python train.py --n_layer=17 --d_model=384 --n_head=4 --n_kv_head=1 --head_dim=128 --d_mlp=1152 --vocab_size=2048 --activation="gelu" --norm="layernorm" --norm_place="pre" --norm_eps=1e-05 --positions="rope" --rope_base=69300.0 --rope_fraction=1.0 --qk_norm=false --attn_scale=0.0884 --bias="none" --tie_embeddings=true --parallel_block=false --init="uniform" --init_std_qkv=0.0293 --init_std_o=0.0 --init_std_up=0.0293 --init_std_down=0.0 --optimizer="muon_variant" --lr=0.00671 --lr_mult_o=4.0 --lr_mult_down=2.0 --beta1=0.95 --lr_head=0.0069 --grad_clip=1.0 --warmup_steps=200 --schedule="wsd" --decay_fraction=0.836 --decay_shape="linear" --final_lr_fraction=0.0 --batch_tokens=65536 --seq_len=512 --doc_mask=true --train_tokens=637600000 --steps=9730 --dataset="wikipedia_en"
MLP neurons of a small language model. Each row is named by its layer, matrix (up: input weights) and neuron, and shows model dimensions 128-383. Each number is 500 + 50 x the weight over its row's rms, rounded and kept within 0 to 999. Numbers have three digits each.
After each neuron's rows, "fires after" lists the tokens most often just before its 100 highest values on Wikipedia text that the model never trained on.

L2.up810:557466498497537473521461525578490576481482486467402562549572517536556433446530523490432617485560488547526516591494478443480506455524461532506485429549525479397530455514499571386500550437497479517555534338540528570478464486572509562512472472420438385473467515492453486429468440538532519467566509497496489629529508476579471578424431541571447487431535482486419528505520475529587502471555529423545445461424452505572444569481465483395502486458580571433487497457434487471547422562385511466491507474452578492439497440420461523416503530477381550488527524502482479490582606512520607448548472573512499566527480573527450441557647394515530388465492424519447552520578577511553516488561479487461523453495686524473547520482555535497557547550513419456452559531507523477426523503543456
fires after: " ", " (", "-", ",", " 19"

L5.up971:539459576500475546552543526608456541490520480437395553504498536574418514558504461519547449523487530422452568478548448493506581541458518457465460431442495428492504506469527530452527410471535469500501516407474487537539472452510418445472460533519500464518372486478487429417501466462503561506498541611560529475420532485538531517536548555491485595515448434521606544514534514493428525572445482424635486614457510563515486507547495519521554453502462462484572494515478498487554585591436487585449549560518481413532491436453494566500521441465502476535524482486589562416530495506514527454528416575463544518461538424510552449571564587444560571478490456485582470486465417419473534509555531454522503464469432527476518436551486536455661475619517519493470545591485458499490464564517494
fires after: " de", " d", "d", "ho", "D", "at"

L5.up1092:418522517478522433522522475469534590524473525476407463445536516533514460510456507508482448505454465527486467481388437485570457520412534400581440521495517553530530490317445526514614570580533518615452588481429512604501560471470357448469539632494568508466491460447463553531509548531523529474452489481490532430572579515533538449533429634513496473540497529440555502491457499501505560528482479562551436506474489506527394492450458546439429501445523477504451505503592515567545520421499530526562438595518487476448533446513523422499437499497457528459358475504480543451441507437496553498532498516625527495585579449589567475487446429434490429476422483562446542528573433544562598482527528426512477514427485508554532429490458455510578452464467482459537546496440552531455415461580534
fires after: " ", "in", "al", "ll", " S", "an"

L2.up23:558532538548617424443522493460478471586471457424491531554478574542497473542442442484457571490515533544521517577542486472472462431587470494535463535582548544504518472537479538374480419485564497525474526565472434549402484634524439546592514530434558445524470468531418638464508489491433621458462553509410526551486494399554505474583457470503496610406444530520516592596488533572563548511493535559507602539532375495529505426552528511514460604491524476368534515480509492509470452546493548484426403559523506486498514431506534489460507467456485434432422554477516494480526440498570523556459459462512505521564545520423459503495609528551439557540471539454467514505561518527569381514452509482539572485507532472553445446501538463536562424545429480464500478516484565440497544423447556
fires after: " the", " B", "B", " H", " K", " C"

L4.up289:502532408549481488438522587497447526474540532498498571517476534593405461460529479533519438445474519484449502553438447521489505424558552485530531609519562531516543508527527482542499503392458508496539474480451540536513541468489472427531451543523447486423550568501513559495536533418529502474570362484516515394537461502478475573521527505409549518576527502510578460532494515459480537464544506516526545458485359499435512488593488530479538466553486407427457540522500539508532460514580473488542601506494512620533507490483499584499418539550531411492523505435459436613549493596520548443469496448478527486492424614446533476492568516539507448542321514441393531503518497391482435506511485528483552534509477499424449428555561408515450490492470523494514507507514552480553498605502516
fires after: "s", " S", "S", "ro", "n"

L9.up791:544573413482531443436447517500486433547500451598521520550425443518498602569481548532498532464457498466483433457501534565495486416546479357518522491484561470440384540605502532507554538508507611551536558524560488485551477513557456567506508517548573459513533504412483524537451515497618435477491508500522574535418468577571529463443578512490445439509479486544493635468516594546518515503456507512489506513525491465489466549451516440478548556492573493575469480430469517488475512434533532412553420451454558554518533524437440528469509561471551479435524545517553578511487447514450437411502521535522541500561452530455541372613517484534454478555508497456532571439575523492589407482496543585501503516500511447512438400517464553500474571480477511473453470514501480424484558498530377
fires after: " ", "\n", " f", "e", ",", " F"

L6.up842:476493426431546556519548487515468483444478497613463408571537424496486553481526402491436487496531542558470523574501508428516419491474610479582491391577495505558500502508491451539409539477466531455487491543451461527528448437431520519433512468493475394465463429497491565581474436462399526531563523569587471562511475446458471453445487507481482448502422496457442587499530468595480514540629497490494548456497526538498510432543470556495578452530532613502470476534572461483548471549394480519449500575495420410507515439492551551453501461485549531524510465513507626569452489586606496587477498472550427460492545547536537493465549474516401515472469467534512472536521397513460486504417439528477469523535377555474459444537456472535631552554537438488443469527540504459515502441512416
fires after: "e", " E", "t", "E", " "

L4.up623:457557524457516535475458462550483390471495514482527528456552461510497372539410624424534445448535525473531517587551530563480511505467461508481556476557488536606552549561477415498509481511476524462498401463558502509445580420517375563362491457465473549506380549485510422503503532433471480432526542522390516566507396478581528590586496482512547491549569589610580492477492533553438464481536496543515484487511480519537460420511537532506490480593495440528491497475510486472468508493523450439507466469532482458540504527532393547473495512456508488470523488492540482403442501640518497492557530523534482492521509438407527472534588547507546535483490500440404505577528561492460437437564503520540479434530491510482440542486447509555543499503495514473547488467547543568512554551442418
fires after: "s", "S", " g", " S", "th", " Se"

L2.up1057:444568592594563410480492499538440460505447529579557478429525470492546443525504536528539469475524485534516496494457478408563497478505493495458439496482473505457540518458433443358522537544563446511447470500478555528400492578506406568414490563456512507441521446554447519487430535431460476453460472492499470514485560493518458459507540453576521460533569496512581571417499501520479512556532554470552538464438483557493426493510474535492485538476529502474433406495445502492550437546464496447482400475466471481491551565515447475483453513545489383532519449456561523539524516485513513546534485397578581505494486604504470553454542471483448535515493502527553426548592496440466433608562518484458481442553584569527538584486433493528533507505428480604642391528444502476387398451516512
fires after: " G", " H", " P", "C", " C"

L4.up1022:453563522527469475521530473522448514446381422522484615508500458509484497436560627477472491457440531455493580571549445466482476550479411544424515529515483505515422533458433467480456521481495592449506538471570486420533575549482470545521504442487596563401476478546511362537483524516518521519470454492572500523501576488451495475597547559497619521502473428507497438449453484463506545519606628482492476549466526506465467490573518580438645506524455478511508596430515486508521505468386566489414482594580528529462583501504474385504481475544556530514456509474603544490479564479553586485522472560494491527447515447472488486379567503584486407578521491521578479508505510490626546529448467555415465518537590471471542571534445492535427486517465446574517449485554505483544501494538489
fires after: " the", "ci", "vi", " m", "ul", " M"

L2.up914:462473497562466465550530505487531536535374555557539440544415494428493531479429530517504636446547484456528518596493508493429470510470446487468500537464543419482502572481505535456458472531576571517523456446446435475483503492453477543456521571463558484583472499488369493480555474536504498526482550508566556481375505514502528646501579510474541488447487501448492512452511587584502421493488534561533526519474476481526409491533531534524567543393506539503588530513484445566543569387496425552536577457453498497517542408493468444496542478492534465533562458474429462502570426527476571563570443349592544417522473529475483529450412569451533520500440495476487519443514502574555540479522404459512502457423433483426533440501480552518471449434566480504677460479515494578573572493592406
fires after: "S", " (", "T", "F", "B", " pro"

L4.up793:404448459528489435550496475492544521482451538558487551435449571443583490512519585571580570575575469557545458450486516509491474468465491583431507484513482558478498597574472425395473539450495566554514484511543454584498469399482575421512451553480495525498594439496475475369600511444539507565472492649470492608583514540454521532442503488493522509499500624358490472469509519517405532492475517527576540503465461493415494494557513465427506533537566393491635537461545515499492444486507525549420418523536451442550598466523447515576524519550468507501523560525560518476496599541456543495526514436528593377474548538472517517474522436542510587538573489532538471533498550455550477558611483467477526450507462492492486487556441582483510463475545562458491448520500514396494442505521483
fires after: "\n", "k", "le", "d", "me", "b"

L8.up93:484462472537465448504547461462531638452451445480450422513477551523620519542445545532516457487488416543497404522509574422528407627494514537529452456567479504531441481485518544547540430425447584505494429440440498531577480487501513502475545547438584517609503431472388461492520518509545499525438543531432460553612489462502415499514495502486477541544446646489499480468456535420453475480501451505501441523566513489418497508516499535437469421519543427465429422432494476566434556495451504545560444535459613424443426522506444357556428459484547527475512484487643503510526475500463501497482464546566507516428530569541574475491514443540413517428451536452538562518559382461484550535576553481469502507461531561511493438518580471435591491499595454447475495456561459486438489540508494
fires after: " ", "s", "o", " S", " |"

L4.up394:569479507444542475483478541549566556518471464529526465425458499451413584502498487495492442504476474535391526476442445626555539447560519530514467559479492438475471450493484465453498572524492534483517542461581604499492489523365475555476476572503555463503524488514550492535463516465491476496472548538527513545479498544539527563488497483528510519494434557535515514523413468473382418480453482549405493553467511489440459608513472463525519597493453432585452542454576522518451533536433525450494487485577514576474507532514377485625499528447454486430475476533566453484455497416542539433503587548517455475577485540478373444531405534456506560551491407511555478556428509574506522524591497480538525567610480477532550428523515482374547433459524515550501410541494474389490536544576471
fires after: " F", "w", "e", " se"

L8.up813:416598473608420447473488572522512522469438445443489571457481498464507424497434537495472433521511543399452549487425593503501482457590497451465573505470468603499566553598458521457365441414476459489550469579462496495554498551467482470588476567466536513513493482429538467483501474488554476554496516505388449454475524507552551434448501509455487561446487490496574484412535536520479537485519345519473539464487400580447467446492561546440420619538567463621510615573526492586532583463434528502504586563401537505430467453479355488497484521540421478518471481456496516464481470508591515495477489509414522491500528492555506473547488545468452495513456552506499474489481502473526428539523504468491488567501432569389545509446484459430441462517478413501480520512475544587607527446531520
fires after: "s", " an", "al", "ro", " ex", "r"

L8.up694:497431508465520466507498478580509442520483473467543525468478424554579620548431527514477551458595512510424571525533393501493456492480461515448537510427456528488410486494431529483472476510532559469530531519457429511481418508478464505417542563583446436496521376476531523553506445529506461594457513595526447493480486524428440464487463541599512574531482555523466535458577496465546458613456415504554516488477540520491468460486471480604425616548488449494545486487549475559499513478554453404540509484401486520542499511565516476410489584475486519478507420485507516460453464497523463507474511475455451464512512515488462489485476459534477471352479603419368475464502525558470502512558440450488489436402397462462507498464488564565547466370532395393416527474460489382565483559493407
fires after: "w", " W", " Bu", "bu"

L5.up129:520630503573494575437462468510484513524440453512540497503445465464543517548506495505464508498515432498554463441484517539489468499361457474459467529430463498480508495547470478583477472536478587503572482470488591408615446566530507437543537409393426475509432575559534518558454446487602591511531514535472479402443471451523546436399501431546456602535471435502471528490466556535350556598492433460501553498471550476522472496485572551510432544462492537496481563529508486519418546547554508497296504514519535478498495507446491492492469452420542561541459555534549558542552534434557560463412470544469397436510468511467505554587518462542418491439426459493537420548480509537526444567441535430514464482481592538433509553407499560439401489511411498527469467472544431484486538517482459
fires after: " part", " F", " Con", " f", "b", "con"

L4.up68:547501545455451535525523459437497554433506458528453460494426509578512446420454467532556459537434652597504455515496477492491500505527510529522506543525533514513563465488524464449427538470542524575520488405491504442538543568458503517522487508485366553579447528583448507543407414598472481566521597525597432561406535447484479413531492466402420431502513480458370486457488412517451455535533336516497509509377436443479590533460539572470539480532526406507573470470617533499552489454548551461503434552538492524583490562540500571520445550373440469460536437553451462509562519501588511455506519554518483576526492402524543532431458503495544493352442582577551519497530536458528493423500497479420527534453473546423559431535475489559551522472473460505440509537520519522579442495469461
fires after: " ", " re", " Re"

L6.up1001:556418520507514507491490452524439523653513409465470420551600507515535454490549490402468559464489496481412512520532500463410463527516554493505536511543436462426501516464500546434476529458459406562465501473491529493516419508500627418492551461504513548475520494498447471543433522491553540539463482521575467452578544457501480472556518549449500599531481399521499489558462566505389557492475473525527522568552500559534371455400526495532515428528405552481560459487460580410469425466474593465487452460443564480491461578533451483557423551548412503523488450452553475446443456522512475460452506478434459525434520623495447477430473502489497570546435492531449530570504480535516539475556406493460481554478581481500628463467478546461529525524522457466611515465506499526515567491548484
fires after: "c", " C", " c", " Ch", " D", "t"

L4.up1120:506470482477474451555463528528459456507478473460510515520470491445555580492522466485460480411523515587528495582416541525566546495482634439548529433499470458536538465623481565605439608529519537467509495432484473469504616525488420510507398474491452549481493451398534518475479534566493490465488424560541471538486562514602523515455524542497398412397508573389474475488508549495460433490512441488518482498483469539514540539459523462476584539551567550499534446505449507501608475549620461457540439606454533442493501495590474500524499427528512439590563588387509502435487454579507496433517537580458453495443543564519413554608472514518438503583519537536470484492572479496480527511523459491506528535530567542367508514509467468511414618405465523511430451418524492487494410469533440
fires after: " E", " W", " S", "e", "E", " w"

L5.up826:457574573546477546523554492431466535506456497499440529432469488483533570492412572445493455529528515460415515448514472450540606410520523506530535471650441448530529513610591509591460519529516397540449543487526523446413480474506516540413555479520482513475495515545404612497471414487571508468509502500454483557515493443531496384544497494452465564508468531496447450581565582475544501529487509521437563525532543558561507450495504507539634464517526514397496512485426500530461537573475411482570512538514597503530529495448511492557451496503431475572628553434447496520502499472472487432510552462456474482436549528459509526524486456558514618467481481613498577475612561441573423528436560468512541478524453491478484534577395453556374459517433466462514469477499520483469503545504512
fires after: " we", " pro", "e", " W", " We", "W"

L5.up887:535466481517594499499369504554552548526442416538465455580527459446553477421495483414545545491463535544474471483563463458569513542505497522559483410568551500433567551597486542467463515473470438567499600485522475483524495534471498462334429510511443442435442564587450387478415484462454489498498531536402493557441495616484440500457437466514482553514493386464500521499568529573481523404517465445505515529421543548472527445393502524554465430569484526498517540567466523493529503461470348507482422400569549355443436517567494475528513508493534494379492445474524531447537575577452478508487475441539555557508528511477535575439424481540494434470423495475488530568471524457438515475468534515500471500487475486494474513623533464494454506452562435516524490472464583478487535590548455
fires after: "ce", " C", " in", "A", "c", "C"

L5.up944:521505515612469435440466450564456500502482423504548489543478462505528506480518507547499537567460507570498527571492448452468568363472424465480505483530400446468402450534500445556518495407383485459516481537491507479512629502545459554452545429522489497543594454515400580575422496556525589489533466448530484519549504590491513476512558559653474487502511393438464419502536542496487502461427544460533539486468439611523565502463422493561442454506473533509427469481463526452453520541522538524505482434552530444570462491476574537510501456559422562489415534518539421492527454520448478490484510489402509473582562581427576532504514550540539452499442521545511488529527447469601517488465434562510567499505427509487551571461515568551423485497425513466581476510604484418473439436490468
fires after: " Al", " Ca", " Col", "al", "o", "ro"

L4.up118:475478546431489468426510479540526458575472474520524462428483534490468415497445570503450519509405576401561447544478405489521506503525454556572663491547531573575544424491588462586441533574553504543513482482411422446595472517502402547478458511505513473534506538439538393503536546487450468608541585504601492463534477530458452539534426507476449472482607482501507569543418562434413441432564460423515538552575486486431488513503444432482514511498485423526483472541580566608475569545477505478537443537512434473507500494569444579605518522543482465512470475589450525502485494493529446465467612461461539529511474530459502527482456480468485560471442574445500638517446434424530475508407541527482491589517465451463538467522509473433461510461429467446474603486561418531489428492548482
fires after: "s", " ", "I", "ar", " War"

L4.up436:488484476444555547482509495569444461493531381493486587487468458526445537417518446496518496566552549548592466419556458534478570368518514538531471463508499523522425565438525478480471474516563488457423590413445474473431561520470478454542429462421532400469534549417481415476456557509565483526475480487528480477548545660509491482488544551427523383488491544479446513564422513526451504449562444576398493513487457524567473638415522550483480514480529577538536516478578429495480416527445507459515489535512584483464569462512604473590507520450493454589487526547506494624479538462479483437457485406434423457510567498581569406567498476481557542561551574480477461482444510461547485575486513496418540437580591502485416532483498564597516497494432543482494447529495473492496510447519446
fires after: "s", "y", " C", " S", "B"

L6.up359:548527481513531510521465457509528499415513459630505480479474530590431525516497552540449499524477565577440546499485578492489450454393466482550499474513531523508462395522497451543574552525437507413587440438467446432501477565423521530509532521454563361450525427461423501586487529509523569484565505420505546552519461421500532458418590475532473490476601523469454478543471592484516449553469446427445510519485486546418481466562484505489594544482603517537611543462565472549612452531390516555481458520468556536507540569514509528478584365513412472465466489498556577498579482565493470497552566478495501527532501486516483536424537498644452608467517482489447428524431481430467455459465450440547497500498533576591462501557518507555447552548386528537552490554490544504521543519487446
fires after: " ", "f", " f", " F", "e", "-"

L8.up661:520499494538465583431432618516589538486520475478523528577494456417520489506560467528467514483520557464544501600516477485416496440535467550546513507461478506582486490541517473474448535530528566465567580530490501557481512572563460409507499456447492537478593445451493465434516509500519562428506498613550506568501415395499437479550485580409523555449545495557482527543451494428522570599515491540393499437483477472471507435477500474481605578532452503468514510479476438546463454584484506468458540640564475531538449540493514541459475590434392538613444477464582426479584488551421466508534543443442489552450520508536493457385435449518563546512612384504467555443507436471466533538565610496462436514498465517529484477451498531550400525474561405557509521499559441483577502451472465
fires after: " the", "ri", "ed", " d", "y", "it"

L2.up147:460449566556557527486478488427530543554509521486497602466438377476460547517458425560559492560387508538487445507549438544518430492525508505544432456567514501499566485619495521459622513449449508535511445467529592480598481515560531493433511620457466496459547538524448564501399433413485558572458473574511559480507418465423491576487540543469539517582430417507515544484478719525497464556519508638406461504524531508516492578473472532567511510504584535484476481488493513507415501582538432567454487551569541459472499483483591524600472571459464531551454525573503481517525472532534483477457444516477474518494442497516477505579461555521417597526476479510527551574503443498382492465438528553508526537439590480468489518507529536487533550492401524500494486509525484573554475518551488
fires after: " f", ".", " V", " h", " F"

L5.up1042:443516435533467549593548397602510492551501417503485548466530490392526497510503490466412411508618513504497489458480479536500464469424464464523559477456513445492413578490498518561567444458574576508475508477554429434589556552469452489541550563612572427436446598443533488548487470510445420372466482430510436579534517431511633496418486481546508380540426463445522487602525491476568504563459470488391525462518525533515497503481486442556535496435483489540513492493496484497512528529439544493606502585556519512478426568472505477466506522535542528495517435488488549525474526496584461566511581504471517516537444503496479489400561479483544564528538428476562529376465529466524583505475426493412411495495522466488535552489490554541498470554498490514539507504431439535429441535552459
fires after: "c", "hi", " U", "tra", "fe"

L4.up359:475484455547505474477441582513500417459485581481450462565440478490504559537501501509684573545437367518561540499470412565527515509563502456533497496465464515404445534534523500527415517482531510558486538498543549537586530434508556417529471557518450496519494533470633466557535510449526525532527508544539537475507555498427512400434497509375511404483466551506485516540471447506537478444511563517535455516534479522544506471521523545535549503473488496535527506505539512586567424481443576478462519576561565491561603581557364567464518504492455560537625534450489624553374555461493458521453535392432481481555545427596505449466527489484498520530527464521517546574467561476461471510472475574542505451522434552416478571544588498499435462498477513505516513552566549525488459488581484
fires after: " S", "e", "i", "s", "S", "E"

L9.up479:505510588493467497493560452522441481489482507437446461428458575520508575550517587524570509500487575545543482555473551516470473447436540522505470406418572509446598502421534488451547476516530506472476445510342426596533450466468552424477564523560461533442485535449553467570466490435643506514555452568486511517504497543528500438530476465450471545526496524451555486516550555563441558478559484477490479434531507419494490566575547464564491476487546421554546518487489503516586478540595511511484445558531466542609497471566433553496396505485439495480525509582489547521393507459570503523473532527534533467423586432530512559556610451519508568472560460511542553521525428410541602444477438559570505468422522652519533398564548503434481495468461477440491380468445494551515592475518484
fires after: " ", "s", " con", " st", " pro"

L4.up694:372532358559426493538448456465433419663494485536509500507514404556492543504484491503490553485463526455494454503577424521494587504467526518482405446505472528516460509497584535555493537499478489532529513457493490461557591469549541563538479439531474487544441473411571444410506515469479514435504486485507477418490466559544550506455496537486515469469466521462558509546380460452477542540491556431464452464435530521318497587526498590483552560554456477513524312489431543595564456526490421433516487568531452599518488485483533509463529413568595443479554470477521529462463418553572516474461531498530491521462481552482481407442581525507490492527438483446438448561563421580551535468581515614494415534416457493504554483509390541482518539534497544365533464486426540544441548534504500
fires after: " ", " C", "n", " p", "g"

L4.up565:472547483494500405529417469526500455514498444460423578566556452407442442535494461453494532532454591482469510560498469467442469516457462438498537561524565556500466471603499576565543576420437521550465468437498441474585535433500561446512565483548526583528531505464463528547555346551427451454629575482453550596503506580508533562502485523455541415467489504417466461576518454507455457568534547506504527520475564443473471482485460496570409489537484515578532556518488515554400436497502493556546584502534506471526506468530480343536430485489400519590637502482444480500534474415458436596461483528509581422429495481409457417452497557422477518420484506490502423550484598450577421455414466544450522522501562474495486593418433542494499468550482482374507559533519434505458527577479524
fires after: "fe", " po", "hi", " mi", "ro"

L5.up760:436526519495417471480564491505513423528385521606536478457462491569473497567541432529466494554473520459489510530518491518562534584470557524486522451600464566541411499469376485466557495396484467501498510557470458447510528464522483411464519556504484542525436406479574573500535516463544483537501542593533399504597563470564511510449482491498577573473563535554416509520492548515487456506536512397511421452511519459471499554451439496542583476558519467377526498507394406536588609544574540446505562547525508574511549503539494540582468528459504535532450535537473518464494483526472464517449483560494421453523596605509447440495510508421573552488513499432604497549480489564496551500513454536556421482402411525498447463468507570483478486480550520490482391501438454489537485424500369
fires after: " ", " f", " C", "o", "fe", "s"

L4.up93:488429496479499525544413530562526466489467525439524579524494491495391465503444482417444520518494558534497539556635496433486436541524459471563509522490568446535406563500576442490501457605471573447464499497526478475561550468462497442532544420447444493477565541423539507467461520511487427505370584523414508454522564432506482528425506519428434516589629536475461534586443476527502483504458514440479544464547551548518427554480426529448533506513522501469463577482517442527478472492518507569487486500447486464422496469528480534433587496443425537514430561550470388522485489505590507455619571550525488512434530545368419499368458401626651503519491512635466565456567475430493527516514516492484481499508499449424517434524516579495524470548569540481516495532539436535462414455440414
fires after: "\n", " Di", "ri", "c", "y"

L4.up81:544478478507476513499515496562493565417567490442473458500505467502668440416421568516461543418509473494419586482449480486415475550537503455512549538478571471505417529571497493503511514552607481569431508479492488471528591602437564528526431470467465498532615548452564432481415500548514559452530517451520553498493568489540453576544483449517509544581507533452485500489464418545510357435502490482533507494471431445498576580524429511456499476481476444430597560520457438507464472434579497481495484424510459546437561458455556553481416528534501425563510499481484564541512490530409556475495497499578456500567508475526598515466439484450534431492579527500499490582427531436547496460590566546570495496533507491477459572533513508507472456606427638399571587554457443527494454432470537
fires after: " ca", " Car", "ar", " Ma", " ma", " Mar"

L5.up84:520525498594475467551544516469433477476494536533524458516516582516492485471598557588439472467449446563621513604555426535515444495535455534507596506433458566513416576471572551465451540510528460525535447464495498424476472422561538408538582585468389422504511523557493518494563524504564543450565460453552489526515449539482504501517516493460431550441458535441579406488575475511511406559540523467527504532543552505489515584413473467531415529449519422633461515441527448481544500470576546502525552397612567528491461509485492544439513494502437524443479547529404418494538441444535512525525446460418443424524482561474500472429475524400527481393548508516497525494578389429603505452508454598572452502479500616550514491406459535437450503551513451488538553430483477460464588442502594
fires after: " Al", "ite", "al", "ul"

L4.up346:429473486502391431513446564530527478493448589448459460500551490534503440530523480560459490561518486463572496513436520478538488487521439475540594510444452513507528507485541519549480532497646469518517512428451513503456493526460513529489450541495461506478545557463483508494514489510487444485472491421454536557545575592566500488501542471444441496457583536540446574534517477502534463546503447487523438488446542402450412577455436474466554499398566466526654519401449495534555557404523443396541424505503422325458528503558407449573495502617399519491452462472509530500532443538488584521463489496474505528445551510472554507519660420476579520543481497568412513494533455458474502500581510480464438539506511439370400525574409558530608518456429462423494466520522484503447523505548488
fires after: " ", " re", "rect", "ga", "-", " ch"

L4.up749:499501524404496549442448539536496473499495551509558565451420465466530452526585499450543471419541588555469564597480373520481418429548494471474494451501536513538530500547463536541402535615536530502449547490535556508498602467518487522516569455415491594444482475531492512559550487571485557582532442521436543423531502524467397511470427493551525556482441497522427500465478482473478491502576531430399621482563581505522513587480545533454539504495433579516589528454512500538501527499550565484486491515551516408557577515512465484520516416514497468492412515413470509482464534598472483534467517479463492442395509500577514544441633515552472504558535488487474470534543575532513482496523533498537560449488452483525450479531498461514521447459467563595560614552447435555561446521515604
fires after: " O", "er", "O", "g", "C", " L"

L4.up625:468551436424494520517532469441553542526477423499440497454494458483553496497491499475472594518583519573507556451465490475486519434493497421516446502508475560515504560526478483498399541495485523446491494442588449369528449502608537499390496549487455500446434563545510534536489513463516452557490501486531422390493573502552461495493539542518561453520485462501611496593422541639500434558500517511498543563477470568431539471510420486528533508572466476500497602530477438549516513496559467501447511568494494526596541535645555493544367485454546455628529542470513485388527475576450487458452498404519439410484592543392510406389542484519548474454528465516505591462398479548506509511521564573487586504544503577465502458452399424475540545398537408401571487475503506401494557462482530
fires after: "ro", "al", "er", "r", "o", "par"

L6.up670:439571421406458544478580450504435450491392577459467428653454474528455513540481455508413522455464456578523568501570471418472491485541542468477527412442348465566614596602516523505430515521555492481429469527472539559562488502533434470516509584572527612423570519509458587521525560534435411394514461472592572433572515512459509539507463470560544516535460476445465593577512463539534529494457604428516509483544442502531533599481519533488487522421496456539520442550514471466547441450487564484466464524469483503548555537526429447491491513449458498434498487498457476502496415522530475502538484442502569484393464472549485550432529415525511492518529536476580454384556435525538484510490511522556515492472518552484547543514497554478473452467506541501470512535490538563555549521597485
fires after: "S", "O", "C", "io"

L4.up604:489445543436507515469424546370492460557407468577497499557532540450652581503469529507505483553534527588495526480500464460513561491495586595488504478503432565562417505520438519488498527498503517484396575513568521463474536533483508484508448584490536474500435460537589444466432493512571522503520533571477505557450576451601474518385596521502448517510504510425467548484481473392483528513547483477480504503508603452580520478526422458476544508531489462615486495537422536552529522424469547454480581600524467445454530619364394457499538471530502618539434457524438499510559505548549568432512544536385511475445518499478470453509490486448482471610533445502484431487446551478447485613488574548559451422568516444493452506471550530493555502411498473553594506458551523517516504487517464
fires after: "e", " K", " R", " E", " G"

L8.up669:445445626415518471632494552455480505521566541541493455502512533460533536569532499511549453612503483539563515491492483531446461551403503506513514551444377466428522423433421536520483519519416478507521537563346374462498545518469478489487538513490480436496510494504575541556433456421555449533574480526504514529506420409527531493462432564493514480487472490424572504567514490465445435437561451461578504532561497464434539474494487436511492544586517432519441582512545584524456494465521505443401532508497544535641429434473435507591516576552509559472431509566489502512545508569470538551466406470528524438548583495537533541530466478508501549475545408520526568463534416563477535472447448438500502543516558539560451493476462476599500511576509468459446474430503480567473409441528522
fires after: "\n", " \"", " (", "==", " re", "-"

L6.up914:454569525501471615439508556523420441572578536433517597487501486511491469447481571508554586512558424566442470526546468490512556532490461489472515438542505548520454564400581483508342562491467533510556541496415611492468522460544474448540503490491595499426459434494518550530593518548495518463525429515405494520458588546551518482529439434413495442479550597422553521429496444539496448448607462608457508467453467454411468502504458565472471455533516604527526490539507458580580506566571439413507512506589454494560509557513530458447506496464589465575476611444454438465494485514519513433599518533467567528453502486474519492447562424524442499517504481473539416568505553444553482501479404611602573441436483556483470484492497474566560526460482417448482464490468506593523561498504534
fires after: "y", " G", " Se", " Vi", "vi", "s"

L4.up974:461526526428506548566517494520489509415421536536397570446472640488444490572454532472550477457534487533533572571568507524554573460469521514441507507449539492523565548509517541440451451495501432476505428464477443504455401384450576499572435480452524620465475379473485469522476546479512496427533527582533570521481459458566529463499454456539509581487524504554588504543509524539433558496526585445526527497476632518490554617470476493523530491546512465488518527518515505533494445427518523507506503406587450524515511447425457425519542566465429558503516557544537466413444432479548509511580482420518475558519548536495438508482430503558412509500483493562432458533555446458570535531581504420466435511523446511367536523596433531516519421477476535438456477470533450526453414578502542
fires after: " I", " the", "D", "d", " Di", " Vi"

L4.up57:505595475436528353469468664453494533502575489535504448540499514528441497506474481517522556497403373494519579465460615476508454505558462493513489479539561459514515548508577529520473426514420441596527468502407545499567519563547478528520492530552493481486474409473548489504528542507428472480496457511463550573495538502417517442504541572438527448479549455499555503456487502519515519473508490537509487557559517448487450581514604530541506468548502449431547528422437509496513526477447519544486529451567408548410543548481568510442550566509441392516446540516453494446462552349499449534479518514535529533432524533507513506489531422443473555455455432519467538582456578430508499455518545520511609429484428510526582389500447566575525533547494540464561474527558532539609534426585594
fires after: " dis", "ie", " G", " Pri", "y", " do"

L4.up169:470522439474501473488527504539449432394496469529544574508471527493544490526447624455546482510511489557529446502504454574449526471511528511404508481578400405509526407453401398490452517453450520456578523504593425449511528534531590468463509498413423517463536499496528560478542488495583574466429450466456493548550486522503477417391483502490419487494466519502526364491520530506589439576533412593525372544500520447511438494571564537468518399578497521498442623507515533500566477540517537532502500475512579454557539486470438464452556516606566533488517560575529465423424512402574478528553550532568540416427391491475550497530519517519461519448511512529476486547501472430553536539486602540567398551546480491483494524543483433496458485473542542440604567495601530496504427505523466
fires after: " Mi", "M", " M", " Mar", " m", " mi"